config.toml
n_layer = 10
d_model = 256
n_head = 4
n_kv_head = 4
head_dim = 64
d_mlp = 1024
vocab_size = 2990
activation = "geglu"
norm = "rmsnorm"
norm_place = "peri"
norm_eps = 1e-06
positions = "rope"
rope_base = 10000.0
rope_fraction = 1.0
qk_norm = false
attn_scale = 0.125
bias = "none"
tie_embeddings = true
parallel_block = true
extras = ["capped logits"]
init = "trunc"
init_std_qkv = 0.0429
init_std_o = 0.0096
init_std_up = 0.0429
init_std_down = 0.0048
optimizer = "muon_variant"
lr = 0.00769
lr_mult_o = 2.0
lr_mult_down = 3.0
beta1 = 0.93
lr_head = 0.0116
grad_clip = 1.0
warmup_steps = 200
schedule = "wsd"
decay_fraction = 0.768
decay_shape = "linear"
final_lr_fraction = 0.0
batch_tokens = [32768, 65536, 98304]
seq_len = 128
doc_mask = true
train_tokens = 369100000
steps = 6260
dataset = "wikipedia_en"
MLP neurons of a small language model. Each row is named by its layer, matrix (down: output weights) and neuron, and shows model dimensions 144-239. Each number is 500 + 25 x the weight over its row's rms, rounded and kept within 0 to 999. Numbers have three digits each. A neuron's up and down rows have the sign that makes its largest values positive.
A block is one neuron, or neurons of one layer that tend to fire together. Before each block is what it responds to, as a language model described it from the Wikipedia text at the highest values.

Description: Closing parenthesis/quote. Closing parentheses or quotation marks that end a parenthetical or title, often in tables and discographies, e.g. (PNG), (Billboard), "Trouble".
L6.down41:516476516509533492486458500552454536512484485527511473443485498468497480517493509520507519511513505479489488466510521459489458542498481496538474514530504470487508517480473538517511498544487483505516442491561518489558503522507536509525511526495483481509501505505500497516486489497486489527
L6.down111:509450516503515489502497484518517543550522530454508474542477489518499497497495497511484485493506483510527447507476468515478483488544494498501487510500494494494491486519520515450499523432511483488496489452491515508510472498473517485522496440478484502497485460524499500500497516516501457484
L6.down434:485513468486499461520541497487515491530488489539507518477500500444477493518494468442498548508517520496456526470487495440498483517489532496493510482510510491452547466516531547467552469447504493529477493542494514523538454483493488556502470533543505539504476498504488503540541506455522524501
L6.down622:522501508528500525492510523498480498499446496484508504538507521502453502502523546490516513539489479461503478529501515519482479528502455505505448509525470522525445481542513511465474497500502499443463510496469549508513473487484537486490463547510513526499495522515496522504474466494483479512
L6.down703:481485497540521484546467502476526483529503505478543512531479508497556493529522504476495477495497510483461501500451528458528469502500515466512476517495507526516490487483472494536499456503463534493548537497525496533491518524493495495507488521510498554530477507442484511502543500462460485466
L6.down783:502458522499535494503485512483463462513459500514537503492487518454490501526503447506497487503510474476469504507522485444512489517481508489527517479548539526507529488508462509521524513494458508535476471500500547508493496547483440549508494481565460485504484516531522498503469475517520469515
L6.down932:513472484492544498515510504490550483475477492529548470473484563484492515479518526529519487498469494541513566541495439475527519492503524532486491583470512502482517484515530488483520480492491479534535469521473525488503503512517492491521500490495510480539482499521481555519498495514494500492
L6.down1015:469493515516494477496502495489502495498541485478496430551498468469529486525509500472515454527493487504485532463502455503483516504542465528510518508499492551491475540514520487498529498515460558499492508497514501488434519536474531525556523490454458532513513493489486503455497491505477474480

Description: Surname initial after first name. First capital-letter piece of a surname or next name part right after a person's first name, e.g. Matt Br(ubeck), Amy W(akefield), Julia M.
L6.down18:519490513526514497518470499473516470494480471532468502492503534548497495505545492483498542499473490473532548519511548493509527542515514536496501465492463499517509529485482535517474537497489514509498513493508527490467507560515515487481521487520515521542504455473495487489487519524522454519
L6.down120:523493482476507514512568514468507510482492494453508526494468517514511517505507500507457485477497478507526502517498509524531492506477535483486535498486475486529513478518505478502500551511499518481499491496483509506462472483499504450476517492475492509517529452546476503465515469510526472485
L6.down146:531494450518508553510506511486504486497506541515504520520532528512510512514543476489471437486495492494468489508515501506478498488511492470508502422518530486547504459525497485492543493484519501467490521497517508509489468530479539489484508491493505525488518517498504523453462469503486481485
L6.down460:528485482494484499492460499494491485488517511471481491489500494481553487549469467508501527486487518462480525509520491503497501545484494519475525517473466531510514477468524486507442518524477494487501505482509469498484518454555481468504494488471500470523499478461520519508501530508501464506
L6.down699:475438487452495487499499479510551513488573513551508476507480504470458530506488499468500460501498520517474511477507495488473506516461498503502512532483505504501487459505504461486478506454525478502541467470473488504537442504498476527520495446559530561560482520515527495481511435521490498484
L6.down763:498556494527492517543538474487463484496500508544528498505499488496520496516516497501488474506486491475499504524528493475501505489500522514490493525473504524479508479498473501457472499506494494461517518545450488479520449493508556533517492491496502477477490468506509531478479484502485468511
L6.down892:514491526514501487462526508483512501542494524496501547522501483499480526497507491483497478500505515492489540521506467521508474470532481497513515452506548531534502496505514509509501525524501491496499522497530546520510445506515493519511493472499508512515490479527542434482492539516519489492
L6.down1014:495544473495497526469530455467546494503520512500496475543512489533492474500498505504486476488466488504478487508529485468490501489542480499494529495532508494519501467487519519486481480520482497539473488490508485465495531531538483512488504507525509511481504517488509511532488488522481497506

Description: Mid-word name fragments. Word-piece tokens inside rare or split words, mostly repeated proper names and Latin species names, such as Micrurus ib|ib|oboca, Past|rana, K|ap|oor.
L7.down87:489499555518486532500495492475536515518494503538500478519500493485485519545507531527547500519516511488534516468487461447467512499497474473497497511488477506506447485441492447503526502498482480459490513501497481492500450495463489549504468467487485510454523475489491477546448484539468494490
L7.down152:485517514476494535532515509534485481505507475502450494518498533511456506459516495497502510485501491481534511497469480538502507452499525533497517514439458495506516517482477488502521481467492515500491461522502510506479511483529480462495497499494514489478479436518550446524495478528481469480
L7.down169:513505530549531523493499504494531516526505443533456524467520497561496511464499527475514499516453477457502508472475495522475525462507444506505522485441523484472500537509476487477490499503501507470528504507464446490445502504503471526529511513533450543496499496483520466478480485492471475499
L7.down226:496540508477518513502519516485518508521486516500492465484471564511515486486534475511511500517508516485530486492492445513499484533434521495497547490475495503539514499470503457481505501484513504474490501540525496515482532505450498493472454494485485489533516499491515487498529487470519454499
L7.down497:476450525496480570449499519487478492489541524503499489536487501466556492522496499482484493482482495487488451564526507507505509474471504488525478541460515456494517488530481487488523505546503442505531483508488503527497515508483474549502501498498501488488486514501542471525491486522502513532
L7.down566:476494520510478472498476520482490496444507455477486540499514473499493529523520515467447488503462514491503467486537500511510520559494465499478509492494513491490478516480476489523542501503542503472531458480505536517452525527478516533528492487500458485470498432508477523470500519523513488517
L7.down852:504505491502494509519493480493519486477488484451463446469494466517527499477504490502472482434461503520516513506519541527522496488511507478465520488534501526529438574511486508529457499492529482501494488483520488510535479518540494498553526439509492483540506501524547495498523477498507499521
L7.down1020:502543508514481544521525517485474506526479504526507520499483509501487494495498506491500525474501508477498536437525481490531538453513449489498495491496515500484518515507452510471525509509475515518515486479511479499477474491513431528537495495478483488511484477521504448505448479511447503506

Description: Decimal digits in tables. Two-digit fractional parts right after a decimal point in numeric tables, especially election vote percentages (38.56%, 100.00, 8.70%); weaker on mid-word pieces (S|oviet, Hudders|field) and "also", "of".
L3.down892:482484516477498517462477482517471563530450473484524487522508503512487498503488497499513506555518484504527544509475506502511493506486500512496519479559536496539525515497488522553481463537483508518481458498515471450547534510493487459490506460545510469507490513476483472505514531494525531500

Description: Initial capital D pieces. Mostly a capital D starting a proper name or title, as in Dallas, Derry, Drifters, DaimlerChrysler; also word pieces like -or, -ors, -ia, and information.
L3.down415:483525494526504516491512505485521539535483499500464499517484507511531492500522494456540493514466508567508530477493505482501533533515500481482527523524480530567494471526527458492443494517469475518524507515481477568511497480560500537525513457501521558495524480503529538477519470488470525492

Description: Foreign-word vowel endings. Final vowel-ending word pieces such as -a, -e, -ne, -ya that close non-English names and words, e.g. Luciana, Viktoriya, Santa Fe.
L6.down104:530450487499480530528441484520478503523491481525464503519464480525476486510528523456512505488491491509500521478494466516526495506500525520480502530519485512489536480521502541533528543495493557550508510518508505462472475489522523515476471518545508485516466477464498488508503495526511502495
L6.down170:469538500522531500527515492501479478482507486476501516482458521478500493488514497496518486502491544518529503463512487510533496502509458484495492497511518526476487536453502508497519553510491454502511471453505493537481493508519483486539481505436492496496528501492495533490570491536513466507
L6.down361:493482522551463452502458452498481510494473468511477508511480510536525568494540474508488497484501488504427493460510481507471449487471496519538507517470488503514515523519500468473522450471488503478478516501507473480492480498470480539475516502509503486530490525489496524496482475506526489502
L6.down410:487465489505483496511491488537455514466458495542507500513467465521534468515492479491488497515484464495491483459490494489483483513501531523487473504473504488482537527501491505516520499517478536517531519534531500490481496470474409516492502524512548473539501490512525519469490507515480476494
L6.down442:511514493522489530486495474495453476512518487489494498492472559486487484546516527444532505517508524541490471457520492505492522524475525484536477559497451521510516500481445427489507468518490495542488508471482507518534477483510483479480509496482516475443475467462502495484481509513516501520
L6.down806:512541507476503487465506494538497495499502492483474486433503500541554523491460518469516492505489534489507499518506515497467470502467477524515519470568493513506516464472497512520522492549527476527515505534513463511525449484556473507463523509497495493513506542454560496442510482500540494479
L6.down876:549474513458512506523539512499489530490509504501472458536526481493509536540487471474539451485528510517511535464478514479492520546516545489476475481492486537524474483459466535547503498505523502473524521488505461495509503491484495483476458489476534496483496477487502482551520538546488548511
L6.down967:498474483474486526480479501495466501485527515478523444530485526501532494483517504543539485519501499522467473474492491522515483512521489494541433517525517498505518513524490520504500503522499475508524549540461509500484459457507499497517476481536510528532516507495490490475487508464525478509

Description: Name-initial capitals. Capital-letter first pieces of split personal names, mostly D (also R, J, L), in lists, tables and credits, e.g. Dwight, Diane, Reynolds.
L7.down203:531516492492522534504513526487530482450548508495517493503534501532515505498533481465527492521482460500505484517504544518509518513517487492558462520461522471526498450544513496454501497466486518489470502535544497502542469523513511466467477522455534501482536493501502518449473524514532467476
L7.down288:507544427529465461519502493503519507463509453479477561497500502508510478490539508484434523531544530464476504516484487505522485462470502498544516514523488479472525533489528535525497468464512523474516550476546521497515456514509500497495481455457464496497475491478482536477484530497494521538
L7.down337:483474518485472533460433520482518500500469481490491511483467505524523492502502495495548451531483481499500458544515471505502505496513481548473532502476502460578458452484499492489523522484498461503508504491489568532510538518540509492482476461523512512507499483502472519542507487456501527511
L7.down710:470460504483541533495487475534531513477496483537478504478493521576434513480496488494485503494464504474504499496559521544499504499508453525507512555495484495516503498504482518518539461494500505503484520481490504533494549480489492521507471503524512489494523485539522535557481520485495500530
L7.down778:505464511447463476521468480523462534500525496562479511473489490452501491502535503517498500496544469505510554478465496525509494525489463524536475456484521496486505501548503516460499521490501492501458501511507481520457513539496570478546478481525508460486468537499519491510492519458503475517
L7.down879:535472490514481523511539525518523477509501498483525509500551500480507518482482497492472434532455494558471469493526475523471522488489481497526484532490486513552521490531539492505513552476472446462509483491479477472501468512497510532480536493496491527463533479454481469503487502529502511488
L7.down884:505527498485511496482487502491518510518473462517529522511505490525473476489524514508499485525523492518537525468514505538479512476419522517534483502498466531521557468551494511461483484493499481515499497503475454506489540515480463485518470505469465482509498521488504483489503539520464502529
L7.down906:462484504498516501471517524527473484541485491533468528501518487498520498544508462474493508525484488539507470501474505471535504474501502487495461475495540482494524483497530478489481482502484524480486493501499503524520457500478519493507477533490519458568493468513478475507525533490494552475

Description: Decimal and range digits. Digits after a decimal point or dash inside numbers, mostly in Wikipedia tables, such as election percentages (42.35%, 100.00%), measurements (15.49 mm), and year ranges (2018–2019, 1997–98).
L7.down261:522490537530504519455503480520490494495493538471514516524519499493527525524517502511531491487515483523516535497476487492536474487488497536523489537533494485491539503501494507526461481508537528482563500478502554512521487437507487462527512438532513551511470512535505452519502493505496480493
L7.down332:514494511510501493533492517469516487518495483489491466504504472488526509495502476482505472538464461529552485476526488534444532459523505468449537512524508471500534482538532544501520510498480536472491467511522522526525516506520478489501466524509503476539516479507495517467494515471459476481
L7.down476:506512485456504503497509534431441519463482410507465543468497502524508510496500512499501479495534508493466511443507497522455506552522436518515514512485469482468525487499467490486501485496487510456465526485496503484455509487492514483469502472476445496534480496439508533492460517505476497520
L7.down503:470544494540466519542452486496460489480481500513496509471474504502498489488466506494533498501479511533482477482487525474448485545484492484513504522422465496522474493483462511499510537515491532488490501475503463423545544514540468500497541518517493486488510476496517529473508492474499514523
L7.down703:470543468479539494517517518503501500470420442499504512513541481541520461506518474484528538485502486502480475512508475514506511499512498564507525460514480475469494496537521529542484518514528511524528492502461512518537443498482513521488519513483483482474487488488524494465516499486482499526
L7.down708:514513508490533503453492472493494460486540504472492483484471477484501521512540462496491528492494520505521495501541545446468517540527463526497552529537507536538483542508505458457488459449495476520507517447499517525477463486518451506492512495479507519479440495498498506535521475512485513510
L7.down771:513568502512504505493463477502518506530485448485489483517474515456474478526542498506505560496491505528492527475493515504492475534518529519519529531505502443487490508478517501464525526498506496487492470497477455461511517479509472525525530471452514474505533473450494504528466507469507532507
L7.down1023:536521526452503484484494531516486513508493456488538534483538470509501501513501508457512517491547507466549520503522496508495472510463525498488472510475501485542482504497528537462479462555532544490470510472496523520528500505485487526527498531454521512517520489482526488514489528471487511548

Description: Word-completing suffix tokens. Final word pieces that complete an institutional or title noun, such as Cong-ress, Comm-ittee, Con-ference, or of after University, plus closing quotes after titles.
L3.down632:487507479511522486485468495484489498521477522498507492489503490509502526505530521494506514486510480517516457504499527507455501509494471468551472497470460482469477512575482473506512520462536492523525519499501563523451507501514525476506525508464547466533513521557504521505482530499548489534

Description: Decimal fraction digits. Digits just after a decimal point, mostly in Wikipedia tables of vote shares, percentages and statistics (33.33%, 74.6, 18.38), plus some table scores like 4–8.
L6.down123:529502453484510521527472510509507525521511482497510506548488563471564511562489493481456555507507502475478475488527468506513476495490475481517458500456522510487522493537493489479484440452511521448471488534486508489479520500505494525498542484538495496526516472473550538475556472498474547512
L6.down152:507525478509485491496529513493508479508460500503488475507520521498525473514480501489525544523509475545547502502525501520489514500516519497501477501498450512508504528503499530523512462517445494486531503516497531497408484471514490503475447488475524498495474510527507523523486553543504502533
L6.down255:521529484504490499518490517472479506501501568488497521520488513507501518508477528500511493544493527509521492499511504526529496484446544491520543496547513474463520496513542518533503547496482518481476516509503515504487472533442520501504552482503540508500507499495462521519543412477463491462
L6.down263:527513522490517492513464545500503504512496490456517499519531463489484532570484518484504489460489522473494490472534521499538502484500522506526509529564497471524488528505479482536488487445452505533481556461472495515462513495501492475474461482508504494533469497458472485510505538470510474496
L6.down599:545520532479501490520463498523467569480458530476527472502515517493474457508510559499513513509463504516503502521477514521521519497478536467555533508472546483452478461479461463506474478495551478513510529503507461502537490491500482490520513535543493460488500486555521510507542491495519490458
L6.down604:513518473425470492524519453526474531488504495524544484514504496530525530497520563525507474523490447475511479518496482504485508527544487503499490543506476478476469463491513526512510490513524515497512503501488527503491490457468536558442476502481457475521498497520485516514512494464445495507
L6.down652:465518497481513464519480507496480503454445514461501470490446452494480542499508531473499496492494517530493479510460493508547505499532489527445498521500523490514483529516483456541473504551499467497494558509529503498489510525503512516458455504499529473501499546451499517510490519514509496501
L6.down899:516512559502479492516504479488469560502489522528514503504473465504458480537483518520490499496465452512515489487492511520516482459513508497472454482483505486500508521560473499529500515516468452544535527478505482487454514480481503474475468529498535470525529486482513505485512526470514478442

Description: Second piece of names. Word pieces right after a name's first capital letter, mostly K, in names within tables and cast lists, such as K-l-ara, K-a-hn, K-w-abena.
L3.down467:450509508473504464488544454516471473547469513526459480478544487476506549515491483498547448520541503477468515505523425509466538503469493507482530510542495460475510536488499491477479483493519492477472490479475477504496518501460455511493482501484486506524477502445505496519505494503503455493

Description: Foreign-word interior pieces. Short subword fragments inside non-English words, such as titles, names and places in Serbian, Romanian, German, Dutch or Greek, e.g. peć-ini, priveș-te, Dom-in-ique.
L7.down83:516525510509532529488530463502497478510493453494523476503519496487484510479491473495535501486506554518527544484497471496505480504528493477489520492511505507451467482523521493482487512499495499436535529459523499529455494491505492501487474520468507542499522501519509500493487507510492496494
L7.down150:506475498490500499499475502545489499532482462478479473522481518508485533479497514493493479471495500499511526520496479484527476474528476497460565494582449514488542462505511467528522518486475500462512495518500508554480482509506509521503518503472500537481510497468436499531510529474473465499
L7.down215:514518484487436477505467516500516455478515491470508489516495518524508501483523487525497544517522517492471534473490471487472505516544552491531534478526532553463502477460506519541482480494482471535532484509513477501506543455504520482496479466461535430492486458489546500487486455536539510483
L7.down376:503504483504478477463488484540482485555524491569573502518484496511458490499478504484511470501566488489522511527475523494519497466492475513424500539517473519538459494475509482504495522504484526515527510500500526505488505560523482482496545492530512540502472506499522502483545459525484480505
L7.down444:513509496472506512556498485496516516509480520485497487479498491503515524505469502498537493501483508443459503503505534465475550493513481506494487517556501509446504483504479543511513505508500495472514510523544476512514519447511537530488520484526504541539518542526466507562465519510478508501
L7.down595:528520521480520544544490509489485479503551481509470510496531465545502492494523480536488491489496520499470471433504524510536471543494513523481477508504527519504484531511458506504542550485525472501518442531492473481495517477496555506493447526481482489512573506542517471539483502517486486462
L7.down876:526474511500511509490468510520497500488505512512495474507502482517506504483490502485497512493489510514473541499511474529504491536515519516495518490521470488500472525511484531514529514487536513519491502495491465483518503497520494487479485479502494519513487470467517453517511508520484504508
L7.down899:458453513512531523484489526528526488466533516493533451528498497497496521494497475528486501443501508461483447475501516519472460553501477521467492487531501483510488492470512522499508501498465502502469476463489555469510487490509518530503496467504491480496507489538492500482459468512537467489

Description: Table cell separators. The pipe separator in flattened wiki tables, right after a cell ending in a number, as in sports standings, election results or medal tables.
L6.down2:464509510485484523476483504507496529517455500463477484475503517517516500510534503503476485493510469533478529502493493508517519518512452475514501502491539532472524497529473459485456498487470542540541515490457482496476476554486536454512533524506471505476516501525473482509497539518486504437
L6.down24:469488519480489498490493514542495506478467503467483485520555535517507522482496524478461469483476479442535522514519489499472487512530500501488528489489515514530458521489484496523525513501545487494521519483506517551494517471486486493469484489527512534531499474498499491511454539505496505530
L6.down257:475486500508512494472478472498502512497505548454519448512520512491474511526492509509521516523467461469535489518509519546486480463520467474502499468473515493505510472517518520524497532503482535484545511483527506534520489506496493466510457546473508538492519488523528499503516529553511504538
L6.down713:523499490506527503523519475494493466456482508498501529501447505496500516494502492470459499495524501533521469492523476518483498504500479524509538507457444514518559501484514495473477530506536462506506538523528459493473503532496454498486511498500487523556520531534449495467494474490481483447
L6.down794:518498485480490508451503494473515465474489547482463486523491550466512531501505486501515501506515530497500487490518517483454440550515503541502545486490507483492490420504468485502500521463499507504536447499548502518458500471489489507464470519474504518469505486462514513496508529506448472480
L6.down846:504505524517495528506504518495505503507511525494521513491493485463498439458454459485520475508522524512504512457489547488507503514519506529479485479446503491471526524523506487510485530520486503469498482473536523479521455522475522494508473476450508541515459496473490513503494503520516491512
L6.down850:490495527480505547489489483499503493482499530485482467498513554534460517499474514504501505495490506468492477538516499503478461516508508505486506489522469496515490487522494501534494516509502486477537488516556503537466464499486527457469483482519527521500486529490530494520529519517488510477
L6.down953:490496536451525507547479518530509497415492510483491478504487502506521513504504523528486438498499525523510479520510485479519462494499482481499471468515485461560487489506509508566508495503498469506531461506501513537521519496506518500481470476504511433486496525503561538514486519507501501504

Description: Repeated-string continuation. Mid-word pieces of names, words or numbers that repeat an earlier string in the text, such as "Ed" in a second Anthony Edwards, coordinate longitudes and repeated table values.
L6.down99:484491518507517489519507512532534488470496476484509505458469466535500526474465531526496509531510484504490525490500487486463458496544515499475484470479519519493451491480475520483515535505509487529494522518499509482475538498503501533491488518483506495499549523434467522513493533455485473458
L6.down205:533480457470520504513504494456512492469516466530419511473502519491454488473486535504517493502516498547521507506506512505527508522501529509521504505514530483449491490549455493504472515524522496519509481541548486526505488477501575489513475550497474576493517502527515533488521485508494482520
L6.down324:512495475530509487503543489496518526487512482491484535460521484493470526510476517498521522488472530493513491507507514536509486453503492500524498538533505514501510510497528481523475525470486520474515553503486501490486518492476433510480453506476532528515501505514488538483483496517538484491
L6.down346:514512485473484479478494476524477524490491477488465499520508496474503491503474526492479518537483485527473487529474489464480473520488505474533490449516505512465482454521513495507473508534539480467493547486521455510492475464491512500464470516514499527514492497503541530513482513486511480438
L6.down429:496524494477471509487484477435447522493478509505516508532470497492487489479529502502513499510507484515513546507460505465502502494567499543514479475533483494470466497498482562477476488472488513523508467494457517510480512482476524504532512503537502496483522479448511485514455586483490490536
L6.down540:488483539491477514478493495541496513498446491504497532485507544473500512497456504477486519477521484485506531509475487484489511484518497515485494498530471526467483548505486504521476492504464507509529486490527491524510497496533404458494517462526523456494548504493508515499469496503522494532
L6.down721:506491504463483488503494460498478467504490505471489517495493489507518558526497520506475533472509477492504522540473488454483429501487518558476495524528515476502478495481460439498492496507538504538537484501498533536508491528503462531502511514462546483518505529513484510523464493475510516485
L6.down977:443512562469521501505532492496506511480492456526458512505545460483498515521490537521480493502470492477509545499483501485445470512517489451495480483548543519492518472542544531489517513537526510491513487472481467482470529499490519520494462498493511516482523503488483469495510512498515490465

Description: Table cell separators. Pipe characters that close a numeric cell partway along a Wikipedia table row, as in 63 |, 194 |, 2,898 |.
L3.down294:477479552505532533455488474475492509465507515572546502493498513497501475520514481508498518471477513492488492493490529505521517520503499490482472493499515486448526513458488533520489543495511467491517498527516544517503494510515490475459522525477474486444479472499515534452477467461450520535

Description: Month names in dates. Month names inside full dates, mostly day–month–year as in born 12 December 1977, also in March 1945 and Feb 2022.
L6.down72:477526499484493523491504465538460535534554501496500461501475530558502547506520506452508507529470546500447505494481509475524503503486488446482470523503489509491470479551499511484523482503509491533527524465491487491540519546534520485502498464509499513479537524490521514493483490501476512489
L6.down74:520486522561454537516534488515502538510524546532520477544522562502469524521534516528499492517467508512509542496545501538472550524524517513505481470494490500471487524518465494506457469496513547495521504529462474497521471499492435483489528501486494487508504499470509463443500516496504497491
L6.down98:541486444535531517526489498514480495508500512491500499539474521497485494528535515508508465547458474504541488478510536521526447522479500553487517529549509478499505474504482536480467502476454515472529521507470510504548481489532484519498538502547490481507491500511467491475455527502470536511
L6.down206:488505505473485510448494487480506539515515499456461454504481485517517509491528497507507531496549476505503483485538566442500521496518472523503487471495470512453444481541472532491526496498504486475519486509525478502456543507523460494530480482504480523486465483459497467473458494511487476490
L6.down258:475507451484484470521475491508520499495552479519540523480545501556503529516545498520473499520528490516515510488506460466488493523521492503517496494482501512426499518531520495484511505514481499514501499489491484496503514470475542503522516547472520516510521479497504522522526474514512488513
L6.down355:491525470432503491486510480471512510532509455498460450460511511513490512544507495512463498499511485509515491482439520484512483489479506497523506467477508513481517486516502463498486482534464475556489506545472498523523514517515495498521477504553516521468485512493486516477490526539503528528
L6.down667:494527507472488476464457464501491522518511531480538516505493501481490529539508512541489495486493487469468542517518530513514501517504534459464486533455482471478452483523479500472493425495492491509533527475478537461421530491531490492531447465496514457472510491537460490470451566498479504500
L6.down943:501485527510496493503510525520462523494491496477516473507512509517478492535546476521546543464441488523518514494490523504492472495455526460486509538526518513464494504498507516500510504493472454504486494524461516465477504513505526540506556467477490467508517508466498504469549507475520499467

Description: Date before year. Tokens of full dates that come right before the year: the comma in "April 14, 2017", the month in "29 September 1987", or "in 1985", often in release-date or infobox lines.
L7.down29:472490460506489515544516518446496517500537539504510505499515471496477504510542514518471544540485496508481520497470479523523474523496452488483476506494456527485518512517505480497452459461509493479501452497498452496527484494507541487545471483489522510477507457477480549479517465499530515507
L7.down70:449538494483481473523461487494501490498411430528519497431500479516473477464528504524492530506500484490568486471489456428494535516497476489512513515457510506513522540475526507470530483497473489458524512480503522485481513482500502490530502560486476532545489521479549498496459450484532509513
L7.down247:464528507515505527456495514488487528531510471525488487510506455535456503517523491498482456541466500524498497486547476516493482496471499493455504499486510479468537477499501510492476531507502500489526492486494475485489468476503514537504515504516523513521542460485454496534458502501533511504
L7.down567:500538499519507482521532485479508506512519490457498518500471497511452486519513464515543481494462499523519496517432491453515514502511500468465486457516481515524502536497467473500489471491527508521548532494480520535502480537551510492495507522479535517505497515494514522480530526513491480533
L7.down696:570513501521527519503479497504498524552542528514472505476492485497509553548476536546502479540474512514525538500493476500496500477509494518460509528510519498457491525547482520468535514461545442523528499539482461526524515554526490482523499492484473503469510485498532461486475521510523535516
L7.down723:480539468492484476522523500506494462519521518520507501514515504535485496514492531500466520513517510475469509443512480497494509514510477481493510537460511492475478491532519493553503476504477524482456513535504515491496491524488496535485492485532563524493493506551523475518455441543509491528
L7.down885:487541501470506489508510457493532473545480484483458491438429521483505498520474498481487515505505504506485510529544491503476506515503509484467484485516509515506481511459484525534490463509487476484525506447477468503494514531483533465428490506511480501543524501481493473501450490493518504554
L7.down886:501532491502512480471510496527513548508491498502495502492521487507529537464525511506479494520465529486553521527501479452540484504522587512517507513492512477470486557524499483478513497491476501520505502516463507513526523515526515526533483508443450490491495480454490544502512499496531512476

Description: Date month and year slots. Month names after a day number (5 January, 26 June) and the space before a year after "May 6,", in Wikipedia dates; also stray mid-number digits.
L3.down475:495536531517519521484467503525515463484497537453510483473501511544506484532525499542509493530495520555491487518530512517488514509488505486490503544510499503511537465541522513509482520499507505516460499521504532518505503530493508518537539467504463484465511504477519498494484511506472504516

Description: Closing quote of song titles. Closing quotation marks that end song or episode titles in tracklists and discographies, e.g. "I'm Movin' On", "Sunday"; more weakly, word-final pieces such as -ified, -led, -cast, and dashes in stats tables.
L7.down42:499548521527514540521516515491511486512562459507483491507496512519514533497485515456506499478504471503530497516493446505477505483530475482562493493501519480515549545500495455510480479512468511533525513518522540505507482520471476475549484491527461511480549470512457500480482507492509478550
L7.down61:501453490490508501509496496538529478506462525466568503496489506469482503465523511498487483490531455515528528503495490512475547486456513499456532466494489456475488513462525545532506493507514488487472497553499493522447536458543489484465473494507495504525485519496497490517490466493486525470
L7.down296:483516503476506463536482503503492434483481518520503490554514494524473494548495552514525538470533484475522479521492490515489545447491466494525507504481528518515516503470557455472565475521493482520457468509479500520493497504512499511503460488517508510540508515477475482499460507526470508526
L7.down313:534486530534499449514465498521497453518527501463471503543468465488541513510484540476452516540493567502500493504545542524539483490530529476464491515492535539503520494487516503514483489526489507460463458483524518501520509472526499541505465476500448531499477529474486534513511495454513495518
L7.down391:530537521513520477507469497496472512504482521529489528515480487520499485507572493502473479544484553529521486464517524510525558502482498499498498499505453516511529547535487498527490509437505484448501509478472472508502522520521485556505523480497469456454529504537472526499485492523540500511
L7.down633:483539476537503475492496502494489482465470444479506539535496531485489511533485529454502518545480524541510457463493530457491487494514536504506513519501498526508526517526502537482489509484554462501541519551470507556515526514520495423504529503506508472493485483503489494460537537485505476505
L7.down934:493494526518463481507490486523495512501530514475521496490558478456452504541500527506524555543505507500520525459511482466540487509524538498470473509514470516502509490504492463467508524490469511466524497503514509512559515517489493485489526486526563494505518489487453513498536507529503520473
L7.down952:469484525491508495501505529463501509507570505510470538475477509516507524528523521535502478553521437514522500484485487510516521543492515511484523515512533496492521518483485531509514528506549551525467498476523525530480458494518463491489516493517479474477533499526517506525491484507534520511

Description: Table cell separator after numbers. Pipe separators in Wikipedia tables that directly follow a numeric cell, such as wins, goals, years or stats (8 | 9, 2nd | Bob); also semicolons between numbers in lists.
L7.down28:513514517492507490523531503496464503474532543497520507536451466509504498513458490496535500485535491521510479459477498515453554502513480488474478534509494464491496511485469448435485523511513555494499517483519514462462495481472470522473529461490511509492475505487519517485447513541462480541
L7.down284:527499510480530506459490504555530493475489509498513470473492531502513490520482477530501497526548490485497486544498453490553506488494498517470530486494515492507514459538470530475525513480472469544510547495451479481476502515533507513501476499510489518485463527505483473485475483511532519497
L7.down343:517511474516481513473500520489510525498535495444505466482527495505523503479493482517485513524503492508512433544525458516481492495535576472508472482503537533494516514484519483446549471486493489507494444498505511493513526493525516498459498522492546469471475528511502532521498508518502534508
L7.down454:526532465519501491539531498499511490469456496483562533510531506499508524464507493521434437485490492462502521516453494486484535485483516477496456442442499505486506506506527481460481542463549480480508512530516555491501467464503576511528485502515496493464536510489506529532538471535509492478
L7.down632:520510493508482522506522481567511459473524527507516491549482532470494518522492460459505484510483492492513467469545473495473484516471496504472473517487513498459485521496519488490455491495516498554490540509519461516489492513493499490490492442509456487466520511501519507531491446485480470517
L7.down851:471495499544511498502494462497502524525482496485514472508494496495517504522500484494482456510511505477512494524501476479464520443509525476456457481428494471496523497519519495508505513481488506512515496500516554513504522521490491513537515523523528471512474494469541523522476534518499519490
L7.down936:498518490545512514488511522501465531490490512560502490507487519483507486501495489492500485462505500471513541458521457501479526470501489469485509538483505496495504529517468456485538520499499537496465491472515480532484496508500459490520502494489494519490513473499519501493447468498464496535
L7.down988:482525482508514511463523430474504494459505506539491484516456508490518458475492494506506520467524514483500549504447452461475507538479506482504532471471486463511504465498513482518494458502516502458513484532487481525498486477529482451527484534492487507515497503522518512491486518499493508487

Description: Word-initial letter fragments. Single-letter first pieces of split words, usually capitals after an opening parenthesis, line break or Mc/O' (McCain, O'Connell, County), plus "and" inside grandfather or grand piano.
L3.down675:503482525481494508508513505478509508491512474492535513534538496510504498516538542520513480519517558508465496466473516498445475542474522477498528481500496490513474509492501500524485497506542469502508501495474464511495527499500502488468494548510485531508475469520529550439531535535498465511